{"n_layer": 12, "norm": "layernorm", "positions": "rope", "bias": "all", "beta1": 0.93, "seq_len": 512, "doc_mask": true}
MLP neurons of a small language model. Each row is named by its layer, matrix (up: input weights; down: output weights) and neuron, and shows model dimensions 0-223. Each number is 128 + 24 x the weight over its row's rms, rounded and kept within 0 to 255. Numbers have three digits each.
After each neuron's rows, "fires before" lists the tokens most often just after its 100 highest values on Wikipedia text that the model never trained on; "fires after" lists the tokens most often just before its 100 highest values on Wikipedia text that the model never trained on.

L7.up355:096119145119081098099132122117131083072131107136145184130108060134126142125111136115136176140132127144134075097133105104142174091147128135128104082097142168128142146131138139115120139114145110104091118122138138129111084127154103135102135130138110135108126150134155148101110154177113109152163131131158103161096162186155119169077174135157138126137089116157089132086116131143129134143112138140122110151144127172152149167167111145160128104179151156159141100104143122147127153129079137157076151118121151103122138130138139112122168118133139114175095121098075149142125133105126109133135144119121153134153116094107124116115156128098089157135112121124137120109141134140171159165095
L7.down355:104156113153083128174133125127167097100135144106156170140130164126135110131128128142136141171174123171193099175135110165103142121123097140175109131084170118113122102132140183113130127074125106132106116099143119096158123151161122115132108141145129125151169124114125098135123134121104129126113113133129110094112107093113157126146137140101153055158135108146128086164126148118122113122169114102102118105088167140138078129144150082118116106103117146149158141135134139118154136139127168127122172081106135116125098129109127109168108151110117134114091125137148140104115121106115078113107162158125139146152171139123133139165128147157168106128143141134136075149093100115081100146148
fires before: "r", "ous", "ter", "c", "-", "her"
fires after: "em", "v", "ar", "e", "s", " res"

L7.up334:100157098151113142107123101140126100148111144112116143133109134140117174119092166083093149115142107100136164158086124151128154172119172128118166115151174185120098156089097132082140142100154092151085091081105121138111128085140119126168142118096094155138117125136109116122132139106115144119129154169137152129089128135145110111154133110132080131097156151147111125068117128136155160114126140115156105156128089136140126119069098125118129159157138135145124131165163134123140134128160133092155125130128143145086160132162147163136060113101132156145101109129128172129128151101127147149150143094158134125152101142163112095164126106122146172149103131149153154092120111148131112132112
L7.down334:136110139061129125139100127076126107152104142135128134152130144130152136127145114101055141118127133150128137139113122108103134132119102128138102119105130104136094141181135129111070139155149119116088122145161167162114138096114097123174166125172129155173170163095115170160156122100160122131100115138125163121111106102144155109145097126169087155079135148103116128143142128144106130120132125112173097115183134149094144164102121117121159106141164105121111138196105082113146160129130130120136153137102164107139141135097121135147083133130137124129156121116108085090155136142091106104098143139140119093138100143129125170097118154123137143130111174134116158142136141119084102118172
fires before: "ic", "e", "s", "g", "ch"
fires after: " m", " M", "o", "M", " W"

L4.up595:081155130142157156120117126115153083128135127134122116091142113092152128104137139091108149146123131124115124109136134132134112087133153147143088139137153101141149114091151143121097144186105139115091111116134183129123159166116128128088107152116088121149103154099131135149114175119098131160110114099093114060123158083127154105188112106150121080129111136155097115101125156142116141112135125145139128136147100139154154079142157121155120131163094153195133132144095124136142098119116170141096130136097089193155130145154132120102173139134128137104126112112132123156169127131147141155094106124180093151122130109136128138112083121140176107147117121091133113125105141105146133180108
L4.down595:153127102092115123132113140118130140127138122130167109113115134065071154150151096163125112182115180060138140134155160106132140075149143113119199115120110136127120129134152094131079137117144144144141123108088162109106163100134116085095120118116159124137151153126116138082180124135163139134138119129139126112113119126092082086136149130113121086116093162136149117120113124136128147156080105164155120187132124117114174101109128114100150122183115115145154150121155129132105120135130099075124133146126160105140157148130136133142122078086188146131126127103136125100101124106137118094117132127162164109140085114171132133157110118145141152115116148109150120156148129106130132143147
fires before: "ct", "ace", "ed", "a", "in", "l"
fires after: " d", " D", "ar", "c", "d"

L4.up19:113102129126138186098159137137089129169094100133141149147145163164089136125115126170128093133159121115074090145138084150128082104135132110129129084121086119161125167057065150150141150154117148195105106125132110105179094112171158108121106107134155145110094135164143150132143116113133130154150102156094099145141139115108110091137124096108128141135135124129117135114131137100150118160073087128182104105093095155135105170157141128119120140157125164118143115133126103141144129117149124146180111144146133159128136131144103138119148097106143140126156133134139145171118111142111122147092085147138142150095118133103132110136136139128141149131129097111130183136113143110167124137160
L4.down19:141180083106142105128132147123152152116145181142145093135133137138156091126104146123105113152102091095201150119132144095121150152130142178116093157094131135136145099168116172119138103108138082126147159155127103171077122133095145106108135141114123140092118119139110117106158101134107125129159115148127151086116151163138138137149104099162087124134082047126110115108122107163126133142176124121112129114142148126124132141157128151131109169072134135179154187092144109166107109141129115107114149148127158127149096102122148125125120166119121135104095110138148157096152113086149127116121147086152104117150110139101117126124150129154122144145129133092130099117114135154147083148133
fires before: "ow", "e", "am", "ay", "l"
fires after: "et", " f", "g", "ip", "is"

L7.up147:142138145148130149208137102145140126147170164097105112091114119136131095100134040129129139146119114124105138137116050120091132143142137107159126133142116144100073128129127141131144124125117116118143188166164146130141102111114128145112177146115155109146152146111135133159110121120136113112114134135132125118090115146159131159129156122098134178118105115106111137140128104089167120114105174137121081133154109144143142123139111165176098159126088126103153077152138128153185127143175083159130143125112165136144146108117102080082128104099119134116116130150133108079134174090128158144155106151134097122100126126098133142104134141108129139141118139129115117101151128151093115138109
L7.down147:151103119118127105144178125161118182166144073113088144148114103135120158135154074127091143153120116074086095194143138110122117145133133097135126160141084151120120143139163159115143150169162096112150129124094120138159135121138110134120085111144147176118140135105134153146115124095117134125150097094123084107159131111137129130166127129114127098131155098147153145134090130109091136103167161119130113140080139163124092113073099124161136103157154128114098091115110131128084121162120177114142120106101135122106133142123123159130107120160133142145091108125143149122103121111142112119161118113077142146164159119143125105156148146134159152120126070114140103122112128166123177163137
fires before: "ed", "e", "es", "ame", "ia", "el"
fires after: "ri", "or", " b", " l", "l"

L5.up557:135125123132154107117197116100193118155118116135100135093159107111149072074101119164111089164160153125152130138134126108150115142128101129113164108134149157145125143143122119139140117093139120142092080145128115132129129140149149144160133108134146110139125122132125132145163126181144143112170105090124082131091103144112108071145119127172101116081090103079121112171135164119105141123103120113156139086128104143131082163122127109084149148155074128092148157130115147142148154135153146092135110100138158105150127116135133157125128134121153118065123152147114150156134164098127118131117143121142123169093159110119148149092114180127162120119120135134111122134141177098095130116107
L5.down557:187109132121138109112105112125140137131108131110129140126158186110128113142114118160181147143103123128151159116139091125114138122152108115122133080100151142072114138127153144147118140153116085157163114124163094121158100095146081157107112103126143181126142104121144146155136115139124162109145140109089119182123106103158133111113098121142182153129123079116128165147119132168167078139126120136119134085119111087106113159111163117088090137090114133084121141179154123146169130121125154124092128129095109133142109140136156132125159150110162162117142099108135096118161084126100109100168112124089132142097096100186158161143145130137128115116177118122129106114116143134122136163116
fires before: "as", "1", "2", "g", "ic"
fires after: " re", " (", "==", " ", " p", " Re"

L4.up879:105143144175151111172151132099122154095120124120130124146124112173124125135143152116163092170175114148125107142133131137151108099132155121107086050160128117124124150117175158109137162166132128114138111162136164131117091091141065143120113132157140116131149136095148132110111149131106156171135108149163141139087109095098161103123146138142130060150139098120068113104156127140119126139100111115090120101148134158127129123121171136126104098150102172153091114108157121161120139110109122105120152134119138101148149081140129187116142124116156115140149152112070147126106134115110144113153113097141117104142113133180127123136119127116100160098104150129119121099127176177120168130133
L4.down879:103124122128136125136107127110079152107151122133160114141114106152144143094139121126121178133091130130124112172148144106080156129152115067113150104126118117124150119118128119150119142080133128129114122139127112120144120127157133122142143174077114163127125081117143116078127159120150115090121120119123160168102143132105136157161128090151155114149074090107155108144126167135175135117173147092142194131173137136086135148091136095104132176140155128154109105111143124143121140064089138155112103099117154131158080140189122157161187131136142113086106132137116159119126156140121130107120109125094144113151107103119132123136108148112139127121125187097132131118167102118135135091116
fires before: "ter", "hed", "ear", "her", "he", "if"
fires after: "-", "ar", " re", "e", " P", " p"

L8.up382:106144128130088131149125120109154109129091115192083179143122124152188121140116145148113108102148123131147118135114105133073117147141154151137145135131110144125139084132162136171152088139111157154103150173118134176141129154152139142154130133104136130150108140097137143086100157152054120118171133165163135150119101125121114146161131104148069121088121137143080144114125123120158151159111150143123135093094102128115122135160056097127122112133127140128136098103125130145166107104065143104105111114145146137107187119144175133113171119157138104109161144145123124160122154130145113118121147124134078110116155153112139140122102137107120097101143144106109118129096149081130136139129
L8.down382:110142077099147103130102145139120141135167144096109109113125098152136114130146160162165148115137129133146138118165149080165176120105103102145112123118121114082139138119115146120126131158136154138130106106139141087078147127076121093152142133178097135140076105127112123096189140173170109109134142118112076111178099124132125142137109128096153151132135106119105139165093143138073169126151127107133107145122120147091126125144171109107129108103128108110082156106159127137126154091110133134104142109128125165131072154144140141168122125119132168137156151130095109124132099143129103124079114114143115163204116148118117151151128154121136108115157168135129141137176137162106137102120
fires before: "r", "g", "f", "ab"
fires after: " pro", " ", "s", " p", "ro", " c"

L9.up471:120089143101146114129168098131113123175118105108109127113136147136118078133135108112155118125137144128109133097112132091151146110105128116161155158095101095087127126157081105161116136111102110152111157163119112182117117130139125127170118097088135163152139137107111108158103155124152134124137154156096126111149141134158144152171110161139111145141167124144130140107137161133074082114079116096118120121151119087120101130159107111159093156145149134080096139110120110126147124160153135144132135148162099148084115114138076132112084146177122106104157154101134127072090151138140136172134110082165118135131121090135141134170153128127132128112163156172146126088138090132133180123127
L9.down471:130127120086172117134137094142111121138140132137113145075101165132083063116162173097135123122139125139112154127123150142140157140082111106167111095140154135154143112117146120152124107132159137161146089143088131136132114174149104114133102130122115090154095120150174164123139171173129156108108133157141134126141149142106129152155164150089115116152164194093130160112112131110150142105172117090144121134137086115108117120116078148132124150101139149098118133131084112132146126119148108151135107151127167088112046118113103144112135138141143156165130106112087134128108155122119087121164143155112153116168115123134115123156137116144128104121120142076098125120174092129129112145090
fires before: "al", "k", "p", "le", "l", "ic"
fires after: " m", " t", "p", " f", "est", " st"

L4.up120:123114173149089134127179124089097147136093111142122125152132102099098153174089127138129143135123151144114155141062108121115147161099144148135101101120164136102079112161127138105134132132148124132125130129086126134097105110101083129143163177134115105142147111148102152144138156088117080150139142144114113144171113139145119073170127118131107127093172114144146112104132100113139087080101094138147094150099112126184130124138093109124099126203135178099073125137127112148131133133121130123112125159091150126133135209118140134150123138111154165140116078109120130131134124165111113128112118144159106129159132121124163123140130122151131159116104153116152138144109112162130155097123
L4.down120:138149098061136104111124124129147137143089149111144106149120105119125132115146141119094090125156186095104160113116120126157148154142122127129130140101166103132147145079132140110103164113132068129135080160093103144097133086146115124081136164091128177146112130097152091144127099168150124142144142137146092111115140101095121116096148130156169099158149120149086171168154142174125136140140119118152090125143121094125125127148131110130152193089132149160183121137125128124111078128099147114113150145119107158138140094116120094079137126115107105159116109132152099096158148115127105125144132106134153125125145167157133101081133118140137162133149129126114123124101149147166154161160
fires before: "ic", "e", "ive", "l", "ri", "m"
fires after: " m", " M", "om", "g", "m", " L"

L9.up269:104138122124150159121130082134163128091133104126129154161137088141108145133130112086160115151133130133141119095121104140153102146107141135071131128124147144119093153104130141138139163129076167147132124134136148137131130156082173156145129154142088081140176148118127117136108083111086122121126105106110145121147082137141139152090113129111115136101101127124107069105113071101120103143138148133142139094135130161140107159165086160126137126142092121163174111100077157156144117164114150144121106139130124169122109142157087143118121169121095083114097114107118125086129102119164151118135136114143187166144173142122121136139121168128185141153145097165113123121138146137164151127155
L9.down269:095076077105129164180091103074116094125146122152141143189141129086152138111106166122136130155142114100152162141127099152139146109121078117127120143126150111129108126136144191149127171120111120105136111121158141119115107161095142144149146165091129074088144130128081175191128109111135115098138151117158129098146180159122108147125123137116137098146154132121105120107107140115138137120137119145147116151109099105139133134124175117106107119135090154137141156138087183087124116166113133107104151120134152153133120105126113115152147135115141166105143131095163115138142109134114103081142097127062115117140167137125113102136143107181152139127139127111121152113155113115135148102097
fires before: "re", "us", "et", "an", "as", "at"
fires after: " w", " m", " f", "v"

L4.up47:130160117114153115126211103109103128137128092114128147134110104159167181084133094151118124135121107111132127163111113134156107129147094129094113112123111101118158109118133084161104117149167122105098088142122161152145120135113069150142125126134117133216089171139108075149120121149147110144134130109122137154129112146138147131131163132130133129130135131143084147123139163165104143123092143118121148106119116085146144162151166131117113105135119157117137133139125085165083108117125099116118088163107133161101124180152106136146142093100110115117158093141113132169093135123103150135100163138095136132129134132150128094114126180102108129118199154113132130099095151113133117156111
L4.down47:118139134128121128117144106110129105115080134097089127140102097141181099149095164120130138142124082133100119110111149155173101100177134092102128135134128087113121085127156150148117112131133101076111138197114098150136133144109133116133155087124113101131142150137135147108112100150131130101134143175101176176125147113162118111137140108115150129113154117122070153124164162180122146127107130135118143132115133099168153148137124127141095128112135145107140148129146117122105128156116153076138097116168109091136123183160108152159089115163147127099144186121157131117143126132057121128110160136108106128147129146113104103102089141139125117115146157126093175137138159131123154088171
fires before: "e", "g", "ig"
fires after: " l", " O", "A", " L", " ", " w"

L9.up424:132136129105153164097147123136102099151101116108152152143078080170130162157137130148130131068132131144080143120151115137110164142168141137152123113102154090104112130111112130118139150161143093138126154091106134099126142109136143133137121144122095178114140087150151091133084145151163131108171153158107125156144116109141142087100136125086108077115098126117164118155139143148115128140136117184104093135120128149117098099197145140150156115175117129205130096124149190114166155142161143116156124112144129090110115123123130080148138102160110134139131149131097139135115134110125148080146142102107132104165115153114135116123132114088107124142140079108152142102131130117144142105121
L9.down424:175123134081194133119143117143136122136140151101101120161154129110145112097152130144142123099109145096155165102102145131170127123162111148155150148192119101134157148114086084112096131136136176135096150120123150132123137102099137103101095115092098139172150073154102098122127109129136131105149129106171104099120130096141138103114140176141117094088123162170153134156104147106093134123132102191137133119104138126118119131116134147153135137120167142098144106147128089117154151152138124133121161166127098134161081188171153109140172124119134117140107114091159120162106127123146155107125122149098120108112134116136087154078106108091120098143090107121150114110133137124149114123132
fires before: "b", "ence", "ro", "ent", "id", "n"
fires after: " E", "c", "on", "e", "ol", "r"

L5.up57:161115081104148127122103125119118178139129130108117137131139183155153141148126146109145095117080137103110099133122133161080112166132106130141118135127102145150188126161096155157134151140137116146125115106142109113114110136131134125115085130116181130169108107115152128125144121160122085159151107107105129137146159150123120114141168135126122114120085096136148136133143158168145142116106115100108123129138139123095190146133106148115080126135121147140130108136146116169089112131171166094117133126122164158109178127104130117107105066098190116114141145132110091126122122139162125072153103105146129147162081170117112108149115147114119115159167102136163121167155088094128162108172
L5.down57:166102149123164147124135196161115112134139145155160120139114112102108150129086108145091097108180156144137132118111160143138152138124085151129122071145118177103140144102118126140135141111108131125159130147115137145109149096142076098136158119157118144131083123152148122133145097094092114122135118101146125177143120135124103112118172163145101149137145133083142116133129148114121141145140119157150139122091132100126138124110107084062183156117102137157116153161143102126100111130167127158098156119120119158145121077093117139113102084145134089167130119152123169142179124125139093126085129116119110124096162094084120098115134162145105144171137104163129092107144133117131120149101
fires before: "um", "ur", "all", "o", "an", "ect"
fires after: " al", " in", " Al", "ot", "l", " pro"

L5.up872:101145119122136137139134161139131142117113081138108046134136102110134137114136153094113091114172097128176129130165159151157130059116141103122160153175128126135129160097097094112130113108129113197059153089140130082120130107110110150129108132114132131137171105115142152128132115092158113111149165142172132178093116097106124132155127106122143114128082118121124092155173132128103089143122092156122151141122155143165118123159072096114141126115112149116133145125145114138109121120133105127172150140121111136154115121133170125119115090124136143136180099121168142159112146104156123141112118081117115126118117129099138156120120115131144094174130148135099133159131148154147148167155
L5.down872:150132149156118133090092150109138099150085139118104105139112110147145063101152129141137142124086102133136140118166154119177124117101119102182095147149151153123094130168075161178132137104180125151112144113129208090144140116170135127090122130160137133109093128109159125137133120119099141103121158133131125108140094145127114128135091135174114156163187121127114112144141085089127125100181167101137120113123143136141121128115125145155113175118146102127152139125073175119150105128098129114094125173093153124095160134126119113160106151136119104112130161116147100120089097147131140103124155088124095104137154093132147144121121133154139123158122080115121126141112126151125148122119
fires before: "l", "ing", "le", " of", "ther", " |"
fires after: " d", "est", " a", " f", " D", " s"

L5.up875:138151110129163105168116135130119075119114133140119096117134126155136116101084150153127082127116131135121141141127172117135141148121138114098125114130126133136161149123140125145139135114130180125155145153137180113141115152150122132131103119118132127130088124133090167154113102126114156099148138107096119124136179117110158122163104151125060107113142172142112164080126119109137122134132119133179152084090101179152147163177138154151142087151082156188152100122152130149132159093097130152074134109071139141159115162107166144143174128162144129092098139104105144138182122102132114088125112119094141141123155148151099103134110133147086127135146156147120133122130121081129110141103
L5.down875:120148128105141107095123114138099146123153101104154122128141161113132116146150105132105155125088175165140195150112098177138181157121091150126145138093122119141122164142123116115113180124139150080142089146148141135166160123131142092129090124127120150125142151117111108149120140130135136104124128145094127128121165130075122118173133139131117130134173116126101147142122094146152134179102129174153165136165153104112144145114132102147117140127110118137156141106090127135132184135112105133131128108100124078086133161089103118124144141092159142118143158075154114105130142105131122074085149099058125103095160147158109130117101108128144112152154180121112091139093134098126112133110
fires before: "t", "ul", "ts", "ish", "an", "inal"
fires after: "ist", " p", " B", "ess", "ter", "P"

L4.up8:123100126141147127128147107149109100127127151098135151120072139119119122159140132091139129098130089103139147098128149129128124139149100142152103131109191134113125108151138137152096099115149108157120114175144126140141135126102191141136161119121170182128124107148088091098138142121105136169130130141068119183132139123127141157172126087116120161095129130080109147130114184099121174151116095095087125098128116148122120121142125140096140136131124164122122091117098117133115138126160093135117156144088140122108161104130142101136097136127157102147127153109133099167082133142170123154172114138159145173098156105104080128098110149116099167146142099116128103151140138089128079144165
L4.down8:115144091153162177138150117107113097114136149111132112157133120127101154129173117120131100141130105112163139162167120149123134181097120105168131149127140130141121166153141138147076154127148092122147117124102184121115118128107120155111134155128155158132124151134101156130129184084123121118110149158128098138156161113096127108130121099118154119119091125122179118087091149109122112115096095136098112130159122143153116133115110170105110120167129118126095083146104090147110108118150152103124142150153107112129141141087136115151133129118106140156163101080169090142098089187146108166173142135085112131124137124135104128113106168110116104099162104137163107094093107181138124092165
fires before: "1", "um", "o", "p", "y", "an"
fires after: " Al", " al", " v", " 7", " 5"

L9.up229:127105126089132140101126100155117122134145106137130166149132131163134112105118141095126122149112113117151142139141115111145132094105131133154167086169143167106137200146115104098164175162137125118158164134147116101115113103157114152131130168151165130126160124118125133131133132133100117168138113133127119127166115151138099097120123144085116111142111158117119123082138132181135146145148163110119100140111106134144153090172114164107094140174158128079124098122122091103111121128101159152143101095144131074147192095138113137145114136147089138089133122120115150119091114118113126148162138078099126148128118140125114168114097098124181116131076130152076159095172092146133126118091
L9.down229:154127104130115137128163114129165145051142073163128136191143131158090080125170138121144147064136094152128113132073130107132124131094112121112135160109135143150137137155126150148159164156107142158164085104111128106156144146142120136100110149134094153151127151123121161077136152108135117120095141172122108107100132125126135131147144120107139177110152134091117154125114147118136134106135157088173104133118131116172139158136170112181154149095098107153128101163120121084149108118123118124150121127120118135092116088125127076131140103129154129142139113108108176106103138118096136147144127108073117103131097097117106116157150126148176139133157146129112132132152098132110096147089
fires before: "al", "er", "y", "es", "ual"
fires after: " R", "ol", "p", " r", " L", "ult"

L9.up589:110134147140056124138147153133137122103147138111128148120115165179137126127112138151149129117138144124181120076099148105136172134149115120106095149154117114120155138149119148130145137107142148140171112143088136158111147159077154095125153165142118125100081113122118112106157141182139092115081137132172157133124136110105133098101098122116150133138144149118128084095081176114142145119122104130120093120113116144153128154103137132115119138143127134121121139118176115177132111127157114153114096174146111118152160149158141108147136136170111153153141163136109165087157086119137114119142103125068130111132113108130113206152166141112121142130146123081119111118106098130083088124172
L9.down589:135113160107149111145106097170128090140133135160115125112127157123118132167108111168110116135117160093090160151138101129122148139131124156119132146160119161125107154125116138086146154098161184075095135140146116108164132099132128128100159163130151110129128102114097144136153141155149115166097176124151138099130159110132102135123140145131108110137147083146099127141089115134141123157108101110154162150152156113088151153173112135092121131103143139156111125088100163111143134147170120085197106091109119096122118126124126112123136093143149070126095104125139162109105130156135124159120111125018117085151126142141125177127109143126130107137150131131110103155114113117117136130141
fires before: "s", "ed", " of", " in", "ing", "."
fires after: " sh", " se", "a", " a", "o", "ro"

L4.up361:154176116107142122168126096163132135162116153108111123155129123097132131144125076105107099166103108150172118133167095080064149142112103132084183104173107146134160158105129143126172141127140082116114134124149091082152100112137112144124158165147128091165126134150149112154134149150177146171121095168143113119074139121163111131130111159128128130104119151134094099121123120107113131096111108124119097103161131129144118122148112113128080161111144133126151131123132109175109093139124135140101153135136137105155139113112155105105141078154087116079140161154123130106149167176109171136098080138145143117123162104144132122088129144112149097151112134126127114137114133139124103104153
L4.down361:156094132123138143141119102110129176131139088159142144138129095116134119102118160095153137087125131100096122174109141100121138139152137126133129153123141130114161127161124126153127091095182123131151126111116161131105124186132129132127126106136144112088090121167122118119073171165123124123138174119123111117188126084141129140145156116157157150124119138133104138122120149138105083129126153087106109104103136120118140140102075151178113131095112106158157146097110105154111079149167108170120136112103152141153081136131098109136111148128131175145108116127149108085089129069171146121152155103153101141117129149161130069152159128127147069114159117119109155139136109135133162103103
fires before: "ame", "e", "a", "ome", "ric", "el"
fires after: " b", " l", "ro", "el", "b"

L5.up490:156117161094142137131126144125137099147140153130146139150131100160109131158123153111132148131125104133127122077133098131096081119176137132135137165119114105116106114134108128104177128105112125175151168112143125130161144179119147117105135121130135134093144158098100081107060118143122115116164122134135098156138179125107117109089138115128066114142105142110131091132123127177124110137129138109180126145160078115113117097159101130139110151109148141114133163163112110139127096131115181168102135160126107116118116105166117150157129134182161114133108137094133145099118135114195104154130080129147124131102104123082158117136166167106107094142122064110145150158152116149140146120141
L5.down490:113076147101138105146141140106129115143141136096112147117146150104117185131146151072101123122127120134155103156136113107108101132133118130128119116121125078152137130100131133129109134088119133111186107131150142126153177163137121119121106100115088096151108129123124113145116123133135169097097163117146116115089134096108127132112107166120141118119113150123136088099131131165145146157084152143170119115119104105154132118080140151147156111168106162142162146129138081142095143170113100151136134146146150100091121131144115187155161077185143083174121129110165081120136101117136146121114129131168111131131083071146162133128181133163101134158113137123122125163101096135140146094155
fires before: "s", "al", "age", "ed", "-", "end"
fires after: "ar", " T", " h", "w", "v", "ew"

L7.up822:089113144111106115058116136108138120156146160172148094118131090145122131110099119129113091135133089112121119140140124102151138106077111144157171131122131139150122146153118138088141136118120123181161136127169142151094121102082142151177105127093136116126102106156124116102098144087064099137167133172179080115135145158157130123159127128131083129106108123142201108139109123158139136107106070114113140133147127087151101157132122134104108100155155145119163165117110141113114138114139143153091088152119126183143116104157142089124171141142151133136110141121134157104162151149134121108123143149139109139094158092149118133125130127143167124154116121129122111171151097153134114123140
L7.down822:128081123124138113121181148089116175128146113143127094078127136122088149134101164117114125150083153129141104094115110085129175148070147130142149110145151173139131127147139096147096133133101161135127124130107117128144110098113149115122129138170092121148131122093103115129127138111130147099113162113123100114118140116086135122150124134164131158127148180096108159144127099125091129150155049147101145129102124118132114119136140094098123159108136135069138106125127155153142106110127123163129126147130138128136142138165123132099091164135149113086157132133162148125100058098162138107157119150150119108178129095103143113151146131139171111138132127177107127158112103160186136169151
fires before: "ow", "p", "her", "al", "k", "e"
fires after: " f", "u", "et"

L4.up76:089139167098162110131138145107138109158194107144131126113136132169123151113136121148120100154086112108161138098114161112127127130131152129112118069144167098110124131149175142162128128119137159134105115153094113122118159155195106164160096076149158123110103128113156121140127105181109104129111118126099107118126105072095149096147116152147123094165127133094087120079107146132086117110176142105079141147136121121097151097121149115154130123115162132142111145113109180145122083148122135176113126111110141158155153164134126119135163149150124126184139151110093094120131111107097137121116114116168137101143119101145171121110138152116132118126147153152100159137091117140126143099126
L4.down76:121123133112110132153168132157130146117129165130130106151141172113114110103106114094117167141132135143121104132124196090131160124093068141136128129114093138146133131125128097124089134143078103149145127147131132083163125148137154152113081128082140138150130116146120106113085107104147137103141151106094131137116135153162132122162132146067130187114128128138161129170189102158155107141085112103113109174107108163124101152143167159118109142151108124139154110114114131138125135110112128161135116141187130141153098117114136160134098109102188086147094112135138164122138128144157102130127115097136140112113116118146081100114174126148118138085124090142135069141127163125102160128111
fires before: "ct", " |", "c", "k", "ated"
fires after: " d", " D", "d", "art", "at", "D"

L4.up70:124158086123163163094135140096146133137144147154153090148140113114170123126126140162102108147159167119108138121128128130093102128111136137114113109080133135082161118131154155128178126117122139107122113144129134138127115122115134139133104112107134145131119125070120126109150137148136146165159109109104155129105127141137146118126168101154136118150106112110126136081114122095117160133136136116142167086135121137096076154171083144131105138173156128101136076103113153110128090129138098144074148125156151100119102114135131120135138134131135109116075113136101121088136160108155142130153138137195159174109057048148160140154111159182115133101119176113136108121163144127146148110133
L4.down70:107141112117115115127099143163148128117152140117183141130115117071120105078103127100167139097121093185074125144149118118144131147129110148102109147106119134077130126159119108149089105137170142136119151139100130089143197126108129130123124158186168109104106184125143109106114132172120121154149109105135123089119118138108089129100150146163145087107133072117106155141119103152150151154132111130122100143155109169098115128171134142141083160154102155132100136115138112141164125132114119099088155102131125134109094136104140124140156081139157129123136093163150083111123131151126118128104158153116100125132159142101155132146099131130131139150111111193127136144106130159160151098143
fires before: "ed", "as", "hed", "2", "1", "c"
fires after: "2", " re", "ear", "pl", "–", "p"

L7.up554:101172133135114140138115149097147136111104087137124127104145119127163131095123118143147129171095106124124111128094158121131204136109107121122143116122137154142122161124157125156164145148122087116086150121104134150134107160145114116106113145105133141123148122161121135166091130127096142112094158130127159153144156125139194178133099122119131169108159157112121133147161158073127105131097099125157107144179105106147140161145157130175099081096130144102134121122118073128137156117146156173150097131141180164128106135078128152125146155131090123089155100141110140095109078089115081146144081113150092153154133149115119096126148117118114131118155146131117142101132140114127099097138
L7.down554:100154134136140161120149133166164112070120103102107105109104117135160143159153109093168172143040151116127120125130119145171137080125142128069150130094091110121101096143135112140143126169125131119149140145149150129144128083085118123155114158108109115155183135121105148112104106146133094126152135102148138150135160143074096118147094155109112144153122144133107143153164125167146138158130115081088119084140153143124110127147124121143109109125125106122154132162095113106145159140149140166141105177105138138099139106096093113144139096127131088140145124150138131128156153134135158117134122126081165116107106141114123105088103164146093138121086158136157119116120151140150164096152
fires before: "t", "ul", "ard", "ts"
fires after: "ist", "ra", "l", "ess", "–"

L4.up543:128101130148150124111087131108161200154139159143109114131138149142145152127108136129142123167094114127115112139153164143100098123134123105087123156140164150147088145101123138121095128101116130128121131130130141118114122125119116147154089125112148139144109120140108153128139131148095124135128151139144123131174100099186145088114130099135132164147154096103153091137119124118077097163111134147192130112113174120128129156124182128159115119154149131166099103072148108130130071164106194114128109129069134133101129127116134129118118158127065126082128095085095138180144144147146146166106118124120124146150084084163147114153103135140095111118106174160144131114139132124113124113124
L4.down543:160104121152122137147108093116125126137180138131166131096149172142131119149114100161120129139121126115140148134097134127120151157095183123128130116163135149150168117133093155133124124099121163099100136124106172129137130109127141128119114147127117162121056119113130122122162130107130145092146121081159137108112111089163149154084131168147100115077136111084091161137122083142114170135129096135133143141124137116138145138130104134107117157110092110162113124151162112129123106134139208075146135144129129098112133171146127135106075136097161146127146123097101095108122150082123103142091126164108114131130132108165131112160156139142122182109161123145164134090092149111080097163119
fires before: "en", "ers", " 2", "A", "il"
fires after: " o", " Un", "\n", " O", "ru"